MLP neurons of a small language model. Each row is named by its layer, matrix (gate and up: input weights) and neuron, and shows model dimensions 0-191. Each number is 500 + 40 x the weight over its row's rms, rounded and kept within 0 to 999. Numbers have three digits each. A neuron's up and down rows have the sign that makes its largest values positive.
Before each neuron's rows, "fires after" lists the tokens most often just before its 100 highest values on Wikipedia text that the model never trained on; "fires on" lists the tokens most often at its 100 highest values on Wikipedia text that the model never trained on.

fires after: "4", "7", "6", "5", "0"
fires on: " |", "ar", "ph"
L6.gate40:545495454429356503439476487545491527470510513473492519496488543480531476484496559502511484505508553505513514510517526466515504497460499554444505478528472470503470488554519557563537488581467533511518505500476471550584499515503568582541484511557495534454514519449513455482512509557475571474494493465513482531390502486520446473450533508508527451505485467497558513475497520497480583533511569478500471385448483595530548509486478420466523541495555492487471561536489536533387511486544476608565455479470479538453546485539568551469454469566529517546475569478484505530539454534552475501
L6.up40:547505602497478483461471490516434496541480593509508465535493546480489492517454495505450519486441423492532508475486446574501484447507484495561507586391483482481512439539423489541502402461573475479616492488495404550444459450507441505558492522465495503520519511549485545552471556446470526522479527488509474458509514442502537439487513499487558507526402498540512521422483550513494545494509424477528513479514531570469452524554478514573474534522544527476512497521530519502508526533506519511487480513541556471507443517499531507518490562444540482509486517491414549540405446437478540457

fires after: ",", "7", "8", "0", "6"
fires on: "0", "9", "5", "4", "6"
L8.gate424:495467486478449556550510537499412450501501484470493533539567439435494575490444547521489435511534507480482508500549574470521450520512516489489507478541457455538484606480504470490518482570478497585498503482449505547529471540478524477559522517433515443505505533524522524455475516552506528419534575530506496505493473565428504581499448546559469457556506573460499506445599444517493578451508521561447450542489436516505487567495437548463454548506563504545512499518575424494498526429474418465519503488513476504502573461518462489541495511508507424527462591511496505476513491492499470469
L8.up424:560558535504521457498553491456529471479524510472531500541555490503480548474453450490514445571521521493598508556474478496513412494429472559555426480515464415529424483458518468540462428523509480530578504527447525514446509496539521514464477535508419530563595532511498525540487526471471519439478571506508539489495531483494496492422499478533562535523531516406500537381502477578517532458524522551508486455501514487512514446491428496526448487423525510489479624522468414468503472455496426477562422477463524473557546458488501515511513534499479478461466482548503483482497477505481498492

fires after: " is", " –", "it", " first", "gr", " U"
fires on: " a", " place", "ound", "а", " medal"
L5.gate292:523466453409498470588558480511509510459522567478553535497536483439407565456495455518492475443521573530544496491510497531587482515508478555485618454456466522451562499515472513504484507548576547463499504566531558490579467466535522493535534541597524539509497575486569566524532513481515517511447520459558556507465470443456455534511511487535502555537501573499416509493555504514480420540464457493493451496456462474483547455513542496553464436471525501556469446492557506509510515473463525549559518537456536565456514477520490526468496487513430406514527508493486460481476499488461522520
L5.up292:474443535489449503520502506587545462399512492532514446544560487505542471497528521484513494481511528509481479568505496456539585452472519520512519510556493481497489473501543452456524501485459540489467478484588452508468462563518531518506517470416555507607504468507551516466490479522482516542485418432515519480517567456516550462451519521587494454456575458466498438539514532499541487445526579514446489477441487567495505545472476504498498474512506490409506468534543497498553491474410510516489502568459524570544442562448490581463467481533473527480417528474527596479569451537491553555

fires after: "9", "0", "1"
fires on: "6", "8", "5", "7", " pol", "9"
L6.gate491:504504501436441391449582481558444546490446570467501495484512507528480507482476501556469507430492472524449470489492470491473512568473513460515490489474446436556506543608515456541540595520496549456496462465515518482504504517494500458531486556438484500441514497528515472502471474536553480430510382517549469446377446560502501520483556462564503466498532476563482492464512504580562463480454487564455491506497495539468527498505474548529561443533448501482526508555408491421484528545543475475526525532507532554509497479431474533425499585509567514523495541492499502530462505489503487479
L6.up491:549501475459497473493472463537488585534530541442504427472521487596480528539459481526490520535518522484513466536540504521484533505459486463532462506519464480505501513530448477503469514457475473539490453423572465493513487478471468517521473523469495445453541502557546572460459552500492446504441564457535478450485524560492530543486434373445562415446477538525482498478464477519489511525440422511506557511437564477562560443518430476504530521493469506371502493480494553488457493526523467549513542512435383498481464445441549489566494518459478588521478556490434508487453499508499500501

fires after: ":", "1", " D", "-", "7", "5"
fires on: "0", "5", "1", "3", "2", "9"
L8.gate234:514510506462551498515548458476491521422514464506505446484511473474463566535547576432449433514463535519476520442465494530508517493538474497403483431502571522486455465449519493534452521543488524514492454562490584442448456540417533474542514476484523416505529530472496496543460454519523493516564551527545532498512493534358523579410594517520485457468515470510444457539462504452478523511468497513531455522496466438502418490464537499540450473455479509509465502502517461556536467495501393494512455586485502563476445450495465497486456517551470437522469499519551514532534489521536546463
L8.up234:483562468478571450514482534488566495527518489455463515438528450428482533524506440480548471533505525505432562440481545461546547526484494540457495447489555493577483492553399529582435492512509483553445486493501548528497469516505414384556530576530458424564499464464508517496467508474453535532536568539512513528528487507472468532481523445455573456448491577468522489465539434506567476446515473497447534466573530529490498505494473415473529477488532554500503510507558415516525468473464517479481541547503515523488513423576543482531515508526528428523504454496444528489501517527563531539

fires after: " c", " h", " H", " C", "ig", "C"
fires on: "ur", "he", "ar", "ust", "ash"
L7.gate294:445515486554545451537496485491485491510503534459437443538520446522513484444486460494460457490459520538493424546496528499518484518468543473519521410529482467530507432420557428488448490532469522501476495437530525529537513537483437485479504437524537527582484533451509520466490483530553443495529577444472487517434473466487458460423490483515497508465530483430495552509554580423515534481521494529508561488500503512468494578531492514569449544548513399441429460519431547509532506510507569489560506564576538484582474496418523529464521414487507497531521519465463520484425454511536578469
L7.up294:486545495492519530521485501518483482482473511531449509491476497543506499437482567553492465462458541527445535457523475566451454528543499489468442527532494515533416527569474477500473452587483477531486534453525513574571462448517488471514486532519489537435515523463499523522546529431494440538492468506490460502456457403471456510518465495455558558474507487509512586498382499519549483508568458518493436450599510489483486541524504438408497552613513456492480512493506461466495555463512529513542512542467476547543453554467516484535477541453445517580479526389493443527540517527414522474

fires after: "9", " B", "1", " A", " ", "a"
fires on: "9", "ost", "le", "ast"
L8.gate290:517519542524475470518557539465599531487532492521513502446463496512457462492598466503516476458526517458461537514563483526482530540543566517499583543512509525442501488483436494421489509470474438516587469507486525544483514552465473517466535434479477568516440512500485407490406455487493503469522488522518539503475528538523473487531495471515541567504552540496488426481548531526493508530555390539473494459497480486552497446539577458577464437443465488492483481509458469482458524489441540486567467525490536641516457465483491497565514511493478436543526550398512462479462525452511499439
L8.up290:493499538462497450573487546432486545528535508495496478521531453553506524477495515459502446494516549498530466566438480555510470414459600502506559513461494502530518490511482511560520528434461531489507428506510502493558530438505496474567546561570492494460490552440413508479486531488472479538557431481541509514491490461491456524542499494440530487396497513409458510567501522503445547487495518413475433418544489506510492505545466539551524444547491550496524426511487471496481516436431485559453490550438442511459436519440476546556454535537514527480560459578511468457515509503586506480

fires after: ":", " D", "′", "°", " B"
fires on: "5", "0", "4", "2", "3", "1"
L8.gate372:598512533538535553528520521506547491504532465558441433484531511505443501525492464523538516438552533510592499474453585449463518446455483477479437468522553431490489489524509522478494505532497472477547456553397502474500515509470488526547519453514561403561576533470526529412528479435488506499516572414577521505520463486393509506518518507487487576485518488453471572502503406472522502470476495475508458513559498443474475472454505500442496522457508524451486588476564485518560466526460581467494485501485502525517473432495493518497508505536532494471527498553457576523521460582551542512
L8.up372:566514395462554452482498524540531537490495458561447485473559520441475465494550479550512581539432539523531467542519543509537474494465478496521515501470496474489492460507506438489508465522494460522564531472478529493535368490512544451564499521511475443489553465550549511533496432533501482439540446425541457497524488495504541441578474373495562498533567533498443460511496535496584478438495519487510444515517574490535442555483579563524456487520502542501412560464558447526544463527460484486537475511449567496564537453460479502457524490518444467487519497505500517524516517516530553498

fires after: "2"
fires on: "0"
L10.gate180:490433585493460556536449486539483496495526501563529494455461473483515501554486579537488503501528546511455505491537502529451465421586509466505498569536401528472460466488480460518501441505504496522528514506538504551483496504490496518507509579484456473518515452481514440552433481481502474531498532501522498485546505529536512425460468486415513477565608524514563503471494546495517465555523485509459577465535635554435532473461514529514471592484481479502556523474537567502476442447482519447533492540461444471420482519407506597481502458451437474512481474486463434500487527476461493436
L10.up180:508483467437512464528459474457525533534514465546451481479517510444465525530538518475498528491428516539475500449468525495523490517481555463470436475539517486520545543507585509446526476444433446548493478457475512576535502477463538437500518566510487474539486463468533497553410534549513434572599506459531545495446517510557521452509503514531529452523474480542565501505482516521521532512483466543520511413511531511508497534514549450562494507516436525502480451602577614487561512493435522462405528466523478472476576498624519473490559531536508514511407520498518555509448445470508491507

fires after: "\n"
fires on: "=="
L8.gate348:470510475463510456395528485552452432447434505475489388541525509490523473490536515509536542514573432500604455499461518484550479555470502461479459529559508519497480486477428510581529406488539484521538520541501465522445446533460418458497468443504439478534479491510523439557523562493588464496475510520502514541600505461538510467514452487461422538500457571435527466537448572540479448468486514498554542499466496523563469463535508517514470485424500474475479486472504487451532455549403525517567482511521549493506498553544559527495468533500516504486468509480469484531490468455509567546
L8.up348:440541538540490513453527470490483450506550480468477465425474512461496505460537494569490420504507488481588473491538488508482469527475538530520507519440504503519553499461511510443451530477490499552481493496543576465525497506514590443444462469488423539522551548520542447515445526515522535522547493531497491516507514591448566468416553458522523511472432546460513510532471543519496484459476460604500483426499508401416429484483493512501578526521483575498546564509529439496483546551453480540506464492500572510498485490522452502540501501419580571488529424510535544539441536484586465503

fires after: "\n"
fires on: "=="
L8.gate261:500496495505536502484491494518505523512478467443514474509454534570467532484533516467544499520516485531530481475496447542472413498544559543496485481501521543479505519444510553506456469537503507541492517522539482519498484457487524478475539438444432522585518541332485506580468465438591505523535555468522442608528454401456473461487450506505420507538494517551474445570474520542435504526502503508491538491486508452560518494536460555429504506449502477501500563477500477498502541558527499493488524488534441493533518597484555526462543439490436527504420471383478559462525437503513500520
L8.up261:485535456558494484539530561479507435538530534451577461534496554525555522424427535442444533510512526497494488460559539537509473445529447504517448490502431500532514481517548451413490450498546525534529509497565521504490540535520524489492539496501547523460487508486550531421509460498526532518400582519497536464508457514540536495464496494516580471477544518499586496536454506535480546482428437562434472494490493450509524444573488528491522547513522478421525441584479550448451527512482481570456423476521555508554529457561502521564545524451583489490573478584497475522506539526501468501

fires after: "–", "1", "2", "0"
fires on: "0", "1", "9", "5", "2", " stand"
L8.gate408:491479447494548450462556539387541558495567577517459538475492494497414419525491525393537494592495426516486446489501510522473504542524503436502548502498485512530491585530519502495492553522441483501522439538471464487488522510526511462523486493497518474531520536506545507515495545556485399517491484510573484448444485449479529467422526481467451477560542537460481528503492457479489460497424520517467593525489475553448483483458517522538493421544470486509539512545482546532536511483439514474539447488439528527512542455550542529505514504439532474506449500611549563607466460499472539510
L8.up408:479512524514544464509459506462501491461492473408481479533464474542579471605557484543467498494459466489496472540523515510467506474566420456502534572551494455567544481552478477531475537524479488419544440531518534463497517459499504467461452453451504511514436563468470464511452530457446437556504490444450557546472456483515524430544512417512479455509502436554418588443471475441531513434431483602474512499441466486505494561500547554516527479482515434441492506497505551549486483478483525502477540581503468520526483521557512489495421460487552507446533547513542537454546457507531529524

fires after: ".", "1", "6", "3"
fires on: "\n", " |"
L8.gate346:474529502533431494466439593524458528428519485543496526512477498513408442500511498534595477493495493592497503549441510537533517563492525537444510458489426473489466485526456531523440486580521420496487506491580430501508494510461423605474458428501522487481525448506463513552482477493441503475485501495554539605526466463471461482451482444559525478497508460494484555486438498526534470474454520511484526532545514545502514489512533488560509531509488544481473559556475612467524506522566566447504539451470527512441488495549535540461465553421500473538464516465580567542507479507505490463
L8.up346:551489515453508482464494512528470479529391555595583479490482468526457492549508490563458469526482468587440519489474482495494480530541486479514455532464534468476541501465491472507448547446445416459512519476559447536437521458490465503522536481566540488482473480464417561517457484508488560538474469445499515490439529548528513528451452525522503516485520433459485571448528499489557476492477493485525414512494437454506507525463506465556481565504493519501532598477564444502402515515530522472504473467490509494558470463492457452541539389476512512409500507444516560454424531505580551520

fires after: " f", "if", "b", " F", "oc", " s"
fires on: "y", "ell", "ire", "ice", "is", "us"
L8.gate66:558573493434473425474558557519436508528476562507468454521433562546453423523546500535536528400529451490468487492507461492529480493542528504515514515541424511490486460491462451455436485524552521500475454458565495504509567524521484507425440498450477494466541462590526461520566501512493500490456513544512499478456499458521535486451584500533577450532497572514530541461441480526570483491479553571573444506449510494571462437593509488523466514483543553498520523492537520505456560490519535439454512419515522488570527532502481526484529465519493541546575500487425465538499496538541536497
L8.up66:468591539546552551515423530476521479539514433496491468491437523509531394494443502591540519571463476490582510555497505489521467499557440573452455516425586505446529431528497526491554499497555527526470481539520507500510509495505425533469527521394536529469449436543496502465514553464528503507533444420538431469528471495483469472515439549481449463521519536554493555493451453535541433552494546468556502449444477501482451453533447531472527526511524528523460607494505537493556515471495562496524461479485545535484554499531468518496544512483498485564482478490491467561476543450526496467

fires after: ".", "9", "8", "2", "3"
fires on: "\n", "9", "5", "7", "4", "8"
L7.gate354:523536479496518545534489477530540509445461514448463576524462527465532552490507552507539500519444602559573512471496465548469478505435463555510514515494440497449474511459487456559477484542524518520448453540568550469451464460473509591502472546512560568486463464517455503513407510530485579503550460541467419468540464432456513547467498509440511524518475498456501453548515491432571448469519538465494479572503527544513541448546513562482503449583416513522480481483553506534563459511520475466501482469451461471453425538525438474491458488578470510493474474493508462555452545559557522462
L7.up354:512520350517422510419447585579458449528448545461487510560477502536523547505480447483512475497463486527503479433513512503448550536493499512491503502516507464487526514547565493503445602530474514545488518482527440568512532461556432513493514456473488446549476468479519539491503451455465504511441555498445470474514546470485472477470431493452563538483467439512528445501510504499518493509507389491518494520470543538536452527545498431568491532515465535498505488475542495535524501496506449510523484572496624561445496561558617486535510464468455484510494526480437516453502484480545548464

fires after: "stit", " f", " T", "oc", " F", " sc"
fires on: "op", "ut", "us", "all", "und", "ol"
L7.gate191:549576469519406526472467450534505493494461480441481558617503503540464456524507550484560534517488504465484503586450544494504493510481518457525473538539429540480485436541491490495532445495512487585556472520511544445595567444499437461511490537526452514458572567504514543418481512565514505476518493527504502466513590475517491509440485425525435513501478539517543435484468453516514453496523511561514516484515492502516499512540445503454530522539490484508540544506528477550416475525543461521517461546534478517535429491559554516487513564525461569538434454485453441519525529587420439505
L7.up191:503522507521466478468446553474475509469581532486443445614540499469537539493525490594538481470530460486528538442561521464542466544493477505444517495483527518547544482488513500505464519443527504427446512520515509464481512530529454567463527521464489551502576482516468539546521512519441512585561516443556532519414457505551470469555495458519501498510486557556560533503453515508514516494510552499488510515524547440439435433452530567527549544535479567477429486492483432550543543567458534457434474504579488469425508488490454527463494478476502549544600560518518513500502443457514580537

fires after: " s", "s", " S", "S", " D"
fires on: "ar", "el", "ch", "ac", "ep", "per"
L5.gate427:414473557483613473458508473487457530497531482517495471491578480486465434450480482532539465461479555494474543525463552497541461552432475490483496503568469502560474495417555491512515500414536507502567579551461593495525518456487445528475541496502526437528533508519512452424456546509470423511526486537554552457477495486519464477527464491505492508542489484555431548555451477521442506515562495460449485554459534505473546479487470461443520562494462424605565459517529539464547528584529502506537410462483524499501462512528525497500471530455460547557524533427489469532505480497481445522
L5.up427:544435459443481542425469505487481478532513533523608535493494461474459478518424553507487474512527436500437497499511485420545529480518459463383472437488582575496537440511507520428614497479439480471508532443507517473431514561505399473504461491477510546528453502487507549439510459459496527537546510470504522521515508461454477490478504507528512533487434518456548507525546543468539533519534537443549442433455567459524482562486476542437499541508545466428452498573468478519510431498472528536477455535531500531472443496481484496448515473521519473526448560463463448502465546453507514564

fires after: " a", " the", " s", " A", "a", "s"
fires on: " p", "ut", " sc", " b", " s"
L10.gate478:523503534489507494477482521471530466440446560414528486481484522549533546482496503503528537453484537400434477468451556436412489447488514562587488544483511539485523438555466507542503527554471466509498459526499467426446447535510523495505554515479526451525563506478509572552545518466465497537545562551494579557478527556552521528507545484542518502552484554509464439498445439477468558532480458451566480490472493497548484507544459536536535492488541517494507473547555545512583508495482469479562553563447457562521495469583448475444522494516435525514464512420499479468457455438570456539
L10.up478:415529475497420521505496484440544452492474505433572620528501541485482527462540476539533557486477466482479552447438506480482526490510526445462524436499441571514446504480461475553497473496491497547523494510510407518474485463475456439455545508492494443548510467561507501473454517525464493479454495475518583506445548481551499463466452520527501564498506511370426488508521500517488551549505487453474499504478529514421472550537474418510454467537529487540511432509573485458460458495464553501490378475535426539463482486540435499490505572480473520519469433498495507539553543465568484513

fires after: "oc", " T", " f", " F", " t", "T"
fires on: "o", "us", "as", " no", "en", "enc"
L5.gate200:567543507537488528397502499518520561531479514516464562512550497527442491525517551542558470435537536485466499544440518509510499504507442575444498481506537577455564494536528491528510488471495475395567564499583463511556469504475437472546501573508567484500545483570496537495498511492614499479469479491468595471507455477475528488469489482476562476412500541520545565512503514497454506447437534529533506479528504543461527401537548430478513450494486511529556490488478511537484471594476590500545548458504523464486440524570538507502468524550518482563500507521462505467494567542484530450
L5.up200:504532430466490491441507566540447556483520423476527534532440571517475517487527510524522456526517477510589512538421530507455590486479505579509461535500544483490615505498510531542551449506445523530460496515512517466535456558541462528545459528504517448464500493523539478460498505553493461549622442491383549459532510551539545485462412487530461484530514565447569567532494457478533445547459466458506544545478498499472509457503457464473493569504483509492547488457484464503457534584418535482496541473547502523525502485577516540455450459450482500512456514531466516490549529521468485507

fires after: "2", " V", " M"
fires on: "0", " H", " U", "er", " Is", "ay"
L10.gate250:538519440517504534501449486494545434469519573544399505481483484540481471510498466484451546432539516423487393522518547470527506506474570538443514504505438564511476452473534498506556511581546621513462536515469519464485538520551473425497549512486447529480447506548483453484537442482515568539486582507479480514434497507518422457470491445420553454553511538492448535469434547478444476502523529497429506530493565507522530540475478508520404515521451493496482525533501577494562530458501476512510472566465412481488488536566502509505471522477515492464480475431556485545499526435494485533
L10.up250:541448457531430568457439489548555614531466536512466473512474498461476551558531441522475546516522485513469420463516465484536559484504457500547467464615487581551543489457497484520493422513420514545408490526517472572470486472485516533565466550489515493445459478467485448440500505546556479459519479525502467527432541522484529487516453465460482484481526542501528474408427526527499446479450575545476563458492511529534578583510505564463510599456470490456488457471514542500534458481544479494507496488506453501493483487467536505523547495500510512531467427533531527545538528472458470441

fires after: " c", " f", " C", " F", " st", "ric"
fires on: "ame", "oc", "ut", "ult", "und", "ruct"
L10.gate46:520540461545434502476482526490496455445506495554496527497527569560531521513522465411506431453529468500510474496510480510522500526495539552481465533567427561472579415539509529523500468499457544487505477543505488471550538478441579527518573506457471498453571454599482453455553429488571514538487507538469495539583506513556424472467437516457509540455452494529551553476531495480513467510468522537480489578516513489483442574473533508476558522524466432472559417421540562484535498569481466506537509559513497587485518467581518485518471410479493530512462503504480473497501488574473505489
L10.up46:499490536503491425454516473551579507506508491563495474566493501447533501456533482501570549447550548469488536498478484551508443535538430487562410419514538541454497483485476564536480458485459464478460575474515451432502490459578506496411493594518530472558540548519524505537426464521472494483397507532465472478490475461499471565546492482502493528429548495460533487536518560499511475480431502543415534462518470494492455525521490529466489556517490465474495437458492505492447486524511573435512466484477535487454590489495564494492426491461424530535517560517498426579482470522472456461

fires after: " m", " M", "M", " H", " f", " r"
fires on: "ight", "us", "ec", "ust", "er", "it"
L6.gate485:420484523595422531528476421509500474504535469455468542486573526491528511552506532484506560505498470514471482456522523481521527523448461491438361489496478495547408467576434433457481426498476419499501507516525498499543477511446475492491522503412565472510512429468455425481470485541523493453434451566569521482471464470551427510466503585489534448521477487536490558456538501523482509506497549507443449556447423503518524487493456537557507532522497472461509459433529448507425521505496517532519542484585531563474552489481516538518479465545507510512553463521491482469499518562459537500
L6.up485:478461544556433479474491449503489496477480438492587484524589526537567404486503513482489531537526480492512498504504464503519587446488505522539525527515420542453380445512502489424599432506504488453561437496452478526511539466470484453574496528471518562468544500496504446556515580530588488483508490492475480446444504414464532578517539525507508504505478533544566502460524453504539472488546544498516499548530552512551498565561462454529510536468472486539556467471554499534514479424440475491545480551548486563503516495484491512475480533489563491474483468547467410539483570496485480522

fires after: " M", " J", " m", " f", "M", "r"
fires on: "id", "ul", "ust", "em", "er"
L6.gate69:524529505534460509515541467509528507467534552466458548544468501497396428529523535524431588462507485524540453468482501526510505510443492515417498502521461510522527499543489484541534490510531527523484573492573423462501416496517469488442461533555493523491534555473514486551455496449485494496507443535525501510496496502530449479476497563526456526411434476493524569459483507517511503484495540440460445471503512464569566463475458466522464552511410504427441471431521521478487490442485544487492486570597425507511474502560516475585533561591541455602498600518489458465451526509496487480
L6.up69:484496508555502475529413531569498490533471548522557505516500565457428494463471484521520497567467472483544524486582547510528523478472490474501530506547525573484529554445508438468509449586492467509523436464545516521526526507509484466473541463509564595495469556480464461455588564506471448569463463492504543500511500478505535537479582509488556475539542498499537529446488483491534507436455578535569563459489527572475478531474483535541480497432473468502539475498514414530575434474535508499466531539589442544581515463566510483466472448524540557533508495483576499419441496456503529488

fires after: "th", " G", " m", " Th", " to", "rew"
fires on: "ot", "let", " make", "ay", "ess", "os"
L6.gate319:526539507486529443501519545461486508480535464538525518475480516534526420416485507511542491505556575489475495494491526468523530455566504509489490496572542498428502422532465478564415443525459529527495435470473534518447524432486509427468496470467494513522509494525576467444478493539500461492541466423476462513400432510516462485536522416479500529539441513508473365449445465481538505528559515510493435529535465527435498507480469488485531510428522465531533499540515490465514458477526518427580472537520557557495496563436544561439492509476559474444431467528516558536539476426549520519
L6.up319:459495483533531484509522517469479510586511486535468520501471504411508492493541492454545516481438497489481434529499503481478477504511538506558494525487532482470490512524484484551518486498495466554483510547459573418499480495495480472439452455481445502443504485523544465503518542568497426567567500483516445500537501460487512445518508570457448489561488517473578535425387436434503462410498553523478502465530481478503432536547394554444510505441442499550531570511466498441445454516553516501491519467523534465510442592519525605540411514439482516515551526516548508500533544581530477469

fires after: " No", " J", " App", " E", " /", " R"
fires on: ".", "ac", "arl", "ank", "s", " ("
L6.gate209:455499526505501564425525441541475584484552453526474517503475532471478547501466483533489485486555548507538538520508580568567467457477500549546504474467519452465524479562507534519534479457443502580507493492469455513454452431498491539481530475554506537497456578492488459544494473469473518447483389505437501492503412494493454508502563476608420539509495556393447539481498508496492485543527504498431498524458455579483521481494478431426460528471525520482500476459511503500588471513471514513471570481470434448483526594472522551499480543486515489564476484420434525508507490540548545519
L6.up209:497481450467516546504510517513555525415470495476526479487553533521484511500472505534531541545477482568447589489527468475586492527504498458578550589512453542503474482566538437567490576480500435513530472535429432471503529437489483482507450510509442525457526415523477471517457516479540512486496500614491500570486469513567524528440523491481465510448499511466470536465505533492495407505603522480470510567542494523542533495497418475382522579491522468485469491494532500500475437520457490424499551512560496391511557531499502552534440500498517507457552509463529522488505502503556490469

fires after: "e", "le", " Bro", " fl", "ro", "o"
fires on: "ad", "ast", "el", "op", "ok", "an"
L7.gate30:448563560475529451549468495505558399532475584456468442471469478566453506535508606542458459433479529529535520455502514492532530490492556508517427531519475480513564477532476483461494528525501455524481507513446433528520400532502485511493468495552501502478536546498462470479492524483469546531514459536491477505568488501517485447476570463412495578386522560481480446464539518454509570447548487513439507486582466450531473511481568519504517530522481453493506492517555507588578529459566409463473551524446496484480490521499504516472500538519509497463446531541508493522456571495435566501
L7.up30:524580489469485555563463515481551503495537476558484518502456430512461530490543524540497488519386517469505522452574519489456461567534484473500485509454535461515460535464511490522498544481520550476534568479535605485471532514520511584460500521531487561517537516474440509484507514463505398525437538479559538492489625540486565501507575469542604530585616515516507504506473488502481528471531524463465461485502481480535452447466578503553488510448534482508439565546489526531494510483521504464423479559512525472456476473479541429512513480535523528457508502524493434478462582476521556516

fires after: "S", " s", " S", " D", "G", " G"
fires on: "el", "e", "er", "a", "il", "an"
L5.gate58:538483539483529579478604485554488509444521438504453495474558438564504526504498464462489529502484499552380530497468512478516459519478472527455464535525474422438437498444533529531510484582469505531544537514439517534505481414563498532454498449483514474497549438514531495475473525541556461448540467537533509537565461459485504474477449553518511566531470477561431520477474496513501525533516530477558554498529543485469550541519506511553506535443476440542500468501584579505550489436537521534495472501462443476525555601523509443414557524476447546501476526543524589508538527470490466483
L5.up58:470507474482523523487550463461596471546550506426467454499488488546521493542512572525436557475596467479494541482528510501490477495482432476467490542499491544510520516534459417520544490525490508517491461450502461492552431492425478560497509513510474492529458453516469486451515490483532446503523535470535530504482543487516498520485543493543512521474475511546471480557474548530465490567457485480582529489518605465465559508423576486569566506530519500546513455532459510462394421497519453522579488545525415516473469487522500499460463497571585549509493492484528417568440564509550599449

fires after: ".", " w", "1", "0", " Sp"
fires on: "2", "1", "ent", "an", "3"
L6.gate415:508512533529514437522448508526482500480491564530455562496469530465509505516543561442519463554430498508512540499501553476535460483596479530548428537471537532470476468531439520534418517503542461589547486501502540468434450571443526546465485438485514500481516478497538471498529498533489481517480476489548553526498477441553490452474507424533547520521473456522500536471505571468527499476404488503490447487453580466464485475508484523529490505575491540587476538505532598550501500528518513425491444509487445451464483431442546456410448444478500517554494532414458479469471489461513603556
L6.up415:529522498532424441477498487524551487577535445480458519524490463491511553490536469471549465493482471448491508498459513491493493425490507508550535530529486474481469494487406535511447540506527441459471475498502469475463510507458481488509581564574566439512474581510515399457532500531499482479486493544534430493490521518517400551462480483461428558490520476579524545559485442372525603464496479516550490421583512509453453487512532529536507532481553511466482530464455521515519505457530527512551449511478516432481438437568396514479542465493536522511490503484430498455447550471503506476

fires after: " c", " C", " m", "C", " acc", "ath"
fires on: "ount", "ar", "ast", "at", "an", "am"
L5.gate509:464502544543490518509539621526391482554556512530472460531524527483513457493508495525516480521519489545446499519490491555581538542542518471513550520506504515494442453463457502578467536502445492510493544508448458494519537465425548477531571436516490549445495538503527484456555465500498533486532492451522413470545497386567459467475517519523538448493422488492506515456499445510445557540515483547427484474535430470470577533521532552545498512459455496515537509533498521469505481554556480544472475489531553536502418561533531497458458418466551514520568541540557559506493452510481582447
L5.up509:499535515503445531500502560571563456582452474517513559506488497552554606495530482572460450552451450499518500522499502565508484562492536380523569542493481471462486474560490517553554573525453543487453543525489572469433528496481485474490475423488471533480485542511539478417546456509529464499468505522465521462479522463444501471489498525516531576448503512498465486468530463545519438533571569506532486475509551529498561550468552459453534551518516426473571397506505548440467478493496584499439518516556530501523549487526505492494454545482497476549488549560550481493425490535515497509